MLP neurons of a small language model. Each row is named by its layer, matrix (gate and up: input weights) and neuron, and shows model dimensions 32-223. Each number is 500 + 25 x the weight over its row's rms, rounded and kept within 0 to 999. Numbers have three digits each. A neuron's up and down rows have the sign that makes its largest values positive.
After each neuron's rows, "fires on" lists the tokens most often at its 100 highest values on Wikipedia text that the model never trained on.

L7.gate1031:471546508470520488467531495500468509472491544444454539519518472518532505504505549528472477500475469492499521456503515513487539480489504482512507494504449481460532516531502524525521487482447471522494491525533512490518489511481490499500490491476517565539491572483494512500511496490480494492458475452495517519503505514493552475537512481549524481495494477486535514485493503474481477517478508494506482510469481484543513481512486454492490516523478511514543508444508501484506487533499497505512533529484487513510469440485465530476544518533472523542510470468491540481505441512486481474
L7.up1031:551540494478464487533547508456474494486491486500500523530544539458554508475496502495509470527484534515501492490474544467492514496481501519492530489472502477495538460522502501489493510473509453524518507532490520501491503530464517518473510486512497480519489528512514507529541498490510479479488517527547502501496499483515475526502507469481478504521436519493469504495495525492540530517492497479456521489498514481455523485514481510541491509483492447487542526493505502480487505462479478533494508509514522484533564471508503489509558442529464480521513536483519494534476487492519490547
fires on: ".", "W", "bl", "rs"

L5.gate616:495469500508497527492486464483483503518492465495508479485485484545523505486531540491515532467472523533482518502470524472527543516474494493490488514498446503483532493487477485501483518498493521506526464484506431481456463478466502462485461526521534534497514542452550543500516461514517487507524522491472496515543510544477495481481480479537484506490466476512474460540504530535510508483517529534497462523527497531530501517480464500493531453515462481488477552481513516482492509467478469494479495525534506497500532476555490492508522481537534465481459469515453492495501542522539480518
L5.up616:515488472517531548518468488501494454525506488480488486487540512526509524522494506469539527507499469523470522504497495472539523531485486507484485523533469495518501511528474487507474484533460491504544493477489507474469484512486505473479494509492541484499513533472532507510501476508458472449494467489483469499537530537500478456503499484485503543527465506517512469524491502533465517483540504507457470493524448495530512487474474496531527507526490516494502512466512476507484512489518510480479502530491530515454506470483521492524528443507502453488507485463512506452502525544450466491
fires on: "="

L5.gate1317:484499508518462519485453559481523488505520514525468468452541472552546500516497488549533518509440508495496463481500478499477518512484469521490489493487478476502518494543496536506528511504507516489532489507451455443507494504475511482474469494494515458505512519509503521492503499537476505517504490483493491500506512462478474443511483472513495512516521479497475482469512547500530467437512503525485527524559475533525503531530497503512485488508520453497520502488518516503497507477486497458492510478505541471460504526505508492508545488498490482540480439489515475493469537483430491456
L5.up1317:503487524492521466509507534521516477487513522477504460520495506518529555440481465533486485470544463503530508487472507457472477520476528504491451500503470479482507488501499482518502527533478524510526551512490504497460470508505486503447472489508514512515518541472533516471457473533502483488469511494508482505528486488475490471537518441489470517522499524522485483482534536486511493488516553510526490485505491567507496450514499489479505432513483481542547508458558511466476502482485483444486525501544537499485504517507515435500526490441452486513478470495488479473487568501452493511
fires on: "="

L9.gate1281:495502499496460527472505503510480504535493491492499477488544533510516482497500490485485512518450503480472487512516444525559501528547469491483496470486496531483488502526504485479465566517524494525550487530486529475515469532498478509519500515520513511486508502524496468478535512474505507475508534500503505488497471451505482518494489482498516486505478466530521502540507531507491503458515497498555560495511517497491554493495509479505522535471513463484524525483487499539471484485475470504542505526490477529492496509539442478478493478493529533505542495521463518529511510507472470521
L9.up1281:498481517525518503483512512495466492442460508464486524484473523503486508483490523531472436459505465487502502525497515485493551510461449521496527481522525440547485506480504471473495487458545485536475465513535543522506501483508548508499465513511491514503523485482489502481516491536496545527483490511476511502525474478501515476497491512564560479504498531516463516460463477435485515495506471463458503543501516486512523527500510448463506553507491500500467465508538523514524494462539495499498455491520500527499522510511472494472510537496486534500530530486513530511492488490516510503
fires on: " to", " ass", " rep", " Fin"

L4.gate724:495463566458518516550510483485517493480529462488514474469508507500499526503546504484554475474528502517475519487548479494526482500466527459464467500511519501507494528503509536503521516504461483456529542518503513470513504506453494490521474525425460473487519528523520500525519498488530471472490500545473527541564492497494484486473470464501504530531523517553503497484497488532531484541488513473513495452522515482546486445489492490517491520503483489524539535484562466449456522511454453494538517535467481461491549458498482535558534507511492478487471507473524516510500475484482503508
L4.up724:501491488502514480491448506451530513501529498484514531469452487519492511496499487506474503491475533500479516522509512559480511562473445495474513495471492505503550492522498493495503502545501492496529519533539524455488500442521553516522515514507430495493515509526497499504471512543473505512503507496489494535506498539505513521520489515520489513567502526504518516482501487487460508487476477538492526519550529481496488511516498549530486489509521493477509515493513505524502498532502484499505499467552458489543523510556488513526499534544538512518526539492463477484514487489539489494
fires on: " \"", "s", "ing", "ent", "ion"

L7.gate67:533491510492488477484445484458539495506522460507518472453506556500505551529526518527487490527468495491486529490485507512546486508503495470487510539462483508509487494541536441499505490509484505456540493490547505490528476465459468487505487506499491523516549556504469513518548526541520521471519529509479486513522528469534557533514485504495487512481528482498455469492484491504487458500507522509517530467491497507476499516497501480505542494475490496535494488532507531505502515509498476531493491504460498472503540531501494502520500448464525502482479486485493471471490506538482503543
L7.up67:506497474469529519502530454480491529524450481490490481478555549532512494480501517480507475548494427506464458495508507544516507511484506521501527520452509419505471514520526499465483512487452499456507487489544508551431495471465524519490499502525466509459509515502505491456535511518502451485524517526465503531517499492487488525492468499549580496515494519494481502471511512508507492500517465450484498485530492514478475505499498525495523514491540491527503512509508516533473466517518521517478495461515502491513511496499488502503487494505465531513554509489507538518479495511467519486
fires on: " to", " into"

L5.gate1044:473511543495513482544533434472483484493466523482516499482531473507519506468498518550512502543514453455461470506475536489511503534559525506526527479500519474483468494475488536530513519513490444556436501504520535493523481482502519508540540484506498490492509503507457526494468525477464483478497465490526491512477482451500516518524508515485483485487505523514465463484532464450510511521507494457507485567508494511487510503543464492502482519465512520504438521509521506484545453511500512496463522481531540503462529500478487463500477529534467470513462519498510506507477506507482475505
L5.up1044:531449554465484453445500521520528536458513534458545462468501486509556516462486499507491511484515524490471512437481493515499470515503499486485517517527497546536482503498489489498478486552510496507535537508481538449449458482517526513517453505484478482510519541535481475506472544421499445522497460463526461529504465477520467468552514513523474491455471531541429497516524489466456481514480510479516506513495486510495520493509477490525492511463485474496512453524501469453502448518482504475510533457495491500503522540477469480492453497484517489479522489492530525521474500506481491486
fires on: " be", " as", "d", " 2011", "ed", " of"

L7.gate242:536519504478531526487554516518519475487547526493514495520483474557501511506506518520524496471512469494499509485515502507485486472485485499451535484492504476477461516512558493457478526502509454463467488478522464479526525473469485534529489496463525514522505525502525507526566470484517520535508512471495514532508502547452532477513499515517504470450529493502506485512497534514482514506487501484439503505516496505503472516518518505506527515508466510503514525495516499493480490532485524505500514500485517461485515522468487518514478538466493523524533499499538471527543476494518515483
L7.up242:482524518486500482497475549444466496454489515479526535505523479497531511519521450542519494494504517556479461506521526519507479494491474499503465540468500503463509474508450481488515516495526500470448557511519499508485463491533492513492475467484457519515502502462567512523482502499530536506542500513527474531492495479518473506523495492477543503496501531488541495479524475522521510524502510488459501501483505455480540525508527519533441498508508475453481499478480526555476509468489468503562517525512458493531515509519531496475534513506485480510498526496478452557501483511492476459
fires on: ".", "rib", "s"

L5.gate180:538495489503523501505494490521495465502506489542468476497537499537516520490483468501551502479490498500497485518481481483527509526482492491486472517479477501508532528518489458547484528543476507485549470475488500454467480515462493479463484519502538523505455518493542502505518465537478497475499514504499459492537533546510446457528476473546487506528485480540461491525486553503498522450515472523491489475523464522509487491468487507530521461530493493496537503502490499481480495469492510479452472485514498485502530477530472468507528463513508453446458471489499515481462508535454492503
L5.up180:526486500520497536510512477515503479514471508504478486477538501532537505466507506503519549474515493512491500496467492487513508499514500475493468500485476487482519527515532444542501515520469511472553482488479499478480467531461487476467494505484536503511469557472525518490529466531474474460476483525501489511538540515474463454504519488535517525495487450540510490490471544488500506480528485505500511502544470534506531482470485477524515460536490489499502504443481479491476524464466491453483522524507519466487500491507461474530502480501504448496471465507491505470482501502439497523
fires on: "="

L4.gate967:492529480529417516522469506461472521491502449508461480482465513453506519516526506487524443470470466484493493468479490514509477482471468511486526457460469536541481474491475432500436486475498504501475525528498525523472506463517516470476532509515533497513473540491520460502515514532466503514490501479519494478454487510493542511512515517505509501472488480488476539499498494495539535438474464471479513492488475491483464478510525495506462530494510524507513462428528492506464472542489520475480508555476497492497485454517503500505485494486497514507497496494556473520542503454467491470
L4.up967:489520449493475471516531505500495493475492547468487473488476488500484508502515509543485481493465467454484468482481509517507482513529514532497521491444501525553523474475493489472480497498503465477499514451484551502507494509461490464532460481491484516512510487452510458506542530517512473509510512521481445504498471539495467505514507489507554501503469509496506528493491510502507497492551476501491513511451525526519521538494450445487515519519495508515472456517526531527483510544522466493507460515519484446480491529486518501528546491525519499497514505525502498491515515492490499531
fires on: "it", "/", "ist", "in", " [", " to"

L5.gate251:523499496484469506508528461526495452511486507530494503492483465503522509479483484492557556478455508486483502478506484496500525497476497477493471493481438525510538473500507477517466547512505534482531478511455488464453462560481517519464491488486505511502484537511535485498508441527460508470486513527469432491517524497474441468481490448526481527531460451533486508515512500479530504482524489503502516509503462506479530529442480475522478455491493505512483535489503481476491492475470519485490497469482516514505486505496499470508530438494541483486486466481507491490464507508472522499
L5.up251:537572479488531490509566497549480500491531543500499483463478527515525508475490532490538547509478466517496496481476517499497520463494490477476437497499460497497539497494491510522512522498533497468515486456458510520494459500439485493493486511528526501491510543479526525473513452538528494443471502469493455531513519512452477492483485472513491556499475490537460492504511521485499517468523496523490525490516499526520514473516482470530505455498503465456489532513494524455488527475447505489473502450486553537477500497521478467496491489501490462488489498515508514472516512523467500489
fires on: "="

L5.gate1322:487492490493489503549519524420514472485452480506519494495534481522465463547493458560512499499510521445481488505508481525516499482489530527513513500446490522501523477505496514529510508508511458508491483520495517453525501522475512491516541515476546481500461527493491487534473535476505514517501434498522517492468484492473530480494564527515491544500551481487499508478553544504509484519507512472515496506527491532521497541511514526492561539518510510509547500456462494479499498505468507498480451531490486494527483447488532497514480522484512501510450485471479495508494500524529510506
L5.up1322:517493516491493479537479527482530511501471478476538501514513467519550499494491458460489525479500494494498572474535509467526479444471488486535461475519483511508473519524528471508485482538516486487533546544469511502518516500524482485508507504516517451529494491484488505504480508494524521498504474515496499486481512516522502475516522476515517480509482484519488570495513523478507517589498532497546491476488489540492504506527524463481495511498469512456529527463529532500541496499502491466500456481535467539564523508469501486507513502494488498484520512508515509517490472442527455472
fires on: " for", " of", "d", " Won", "in", "s"

L5.gate427:511503522478499518499493517501498544469487463529492509501533497459515484492484483506494538505494504536501455545484481488518561525446473483529476549519449490462466489496493521500482465514458519505515504503500499456528489552468493491468503477480544485523489510522490530510471475490528506505478528544508429496501546513504532472513519470473504536517450486504510478521496492478530468487465496475478488501530468477532497519469518467460493517477511489476450483531511509505493495503478443492472465463432522462491481502557497536513526480525498486517468480529496506488489479506472460504
L5.up427:507516478523522509557522493497513488466502475526517496493492537477505539529524521509539477508532486493495498505524517535502513549484527505479443500472470489482463495508484474489510481443498502509526507493474519477452497513499489497562489491499533536473479484484500550510474471505473528446507547478504507478506505502504477479508496539442500489498524483508461486504474512506446508521481471526529494482515501534538506507500503488468498507526482482511526480485523488499483540476440490484461498529478486486497539509519487518488533516539519497491465487505505484438542534506496490459
fires on: "="

L5.gate643:472466504508538500515498521545517442531507490491494513528496512514520475528515481534531519481504483526495477517502512501502493483506492544507470498498537478527500525508499525502475445526516527468557488473472543499515494511486517509516529505497504501479522543510528457516562513424488454474484488509508486490512475462535487502457539489502548471466472543510435485526483499465521546491509478468492493447474493520485491507502487507525496530498495480557506504487487510486512508512460461449496467525499466492535546522494516500528499480494564482494460457519533520520511494535532468539
L5.up643:530510512489485538499488494513490459523502507545527525533524523515507484499503499462480499518490496512527465504491495485480548480499522533505440542489524542480488492504541528502506515500468457467536523487485515513501493546492503459507538483517478478521506515522492527491479529486565514494464456533528492546490489528501482547509496497503572515521518477516506467488522516466525519503499445524522521474481517501512517492509479462507496511473464520500555490526526479522477497474498522500552571538517478474519496503511512469522468475491470492524507500514511474530489509505501463536
fires on: "s", " and", ":", "er", " has"

L9.gate851:486499533519481514497566513500475491514486492502511499434494474508495475486505529506484491502534495483527475487496498528509494468526517457451543408515518475468513478472526460497447545537516495517487480493478516479469539459502484525528525490506515482546469514512488479503526530523484467531526495511472493527513496481473482483511499511508495501451516504543556484500499528545452532479503492485517509485522473515524499558522510454534456517524427514500530505515514464511491486522492514499498509486514522488464500527508504519529502464543486521456475499488539526511526539476460484492
L9.up851:474495500533478518562524475492487534466465497479491509471516476537459520517520491504526465522489493452509459503525486520476486495551487527513464502552469496520506513487479535509530522462510470503510514460549492471487516461503467470497472495523447513539489545479493505533495462492490554474479492505523457512510556500530499503437518525471512518467504519495468514512475506504517451488440489489497529503491477487498471497454527528538500497485495495482537512481502470503524531503467482496490493493511509464495530477466465505490479508452531455477504506465493529473517486558513474518
fires on: "."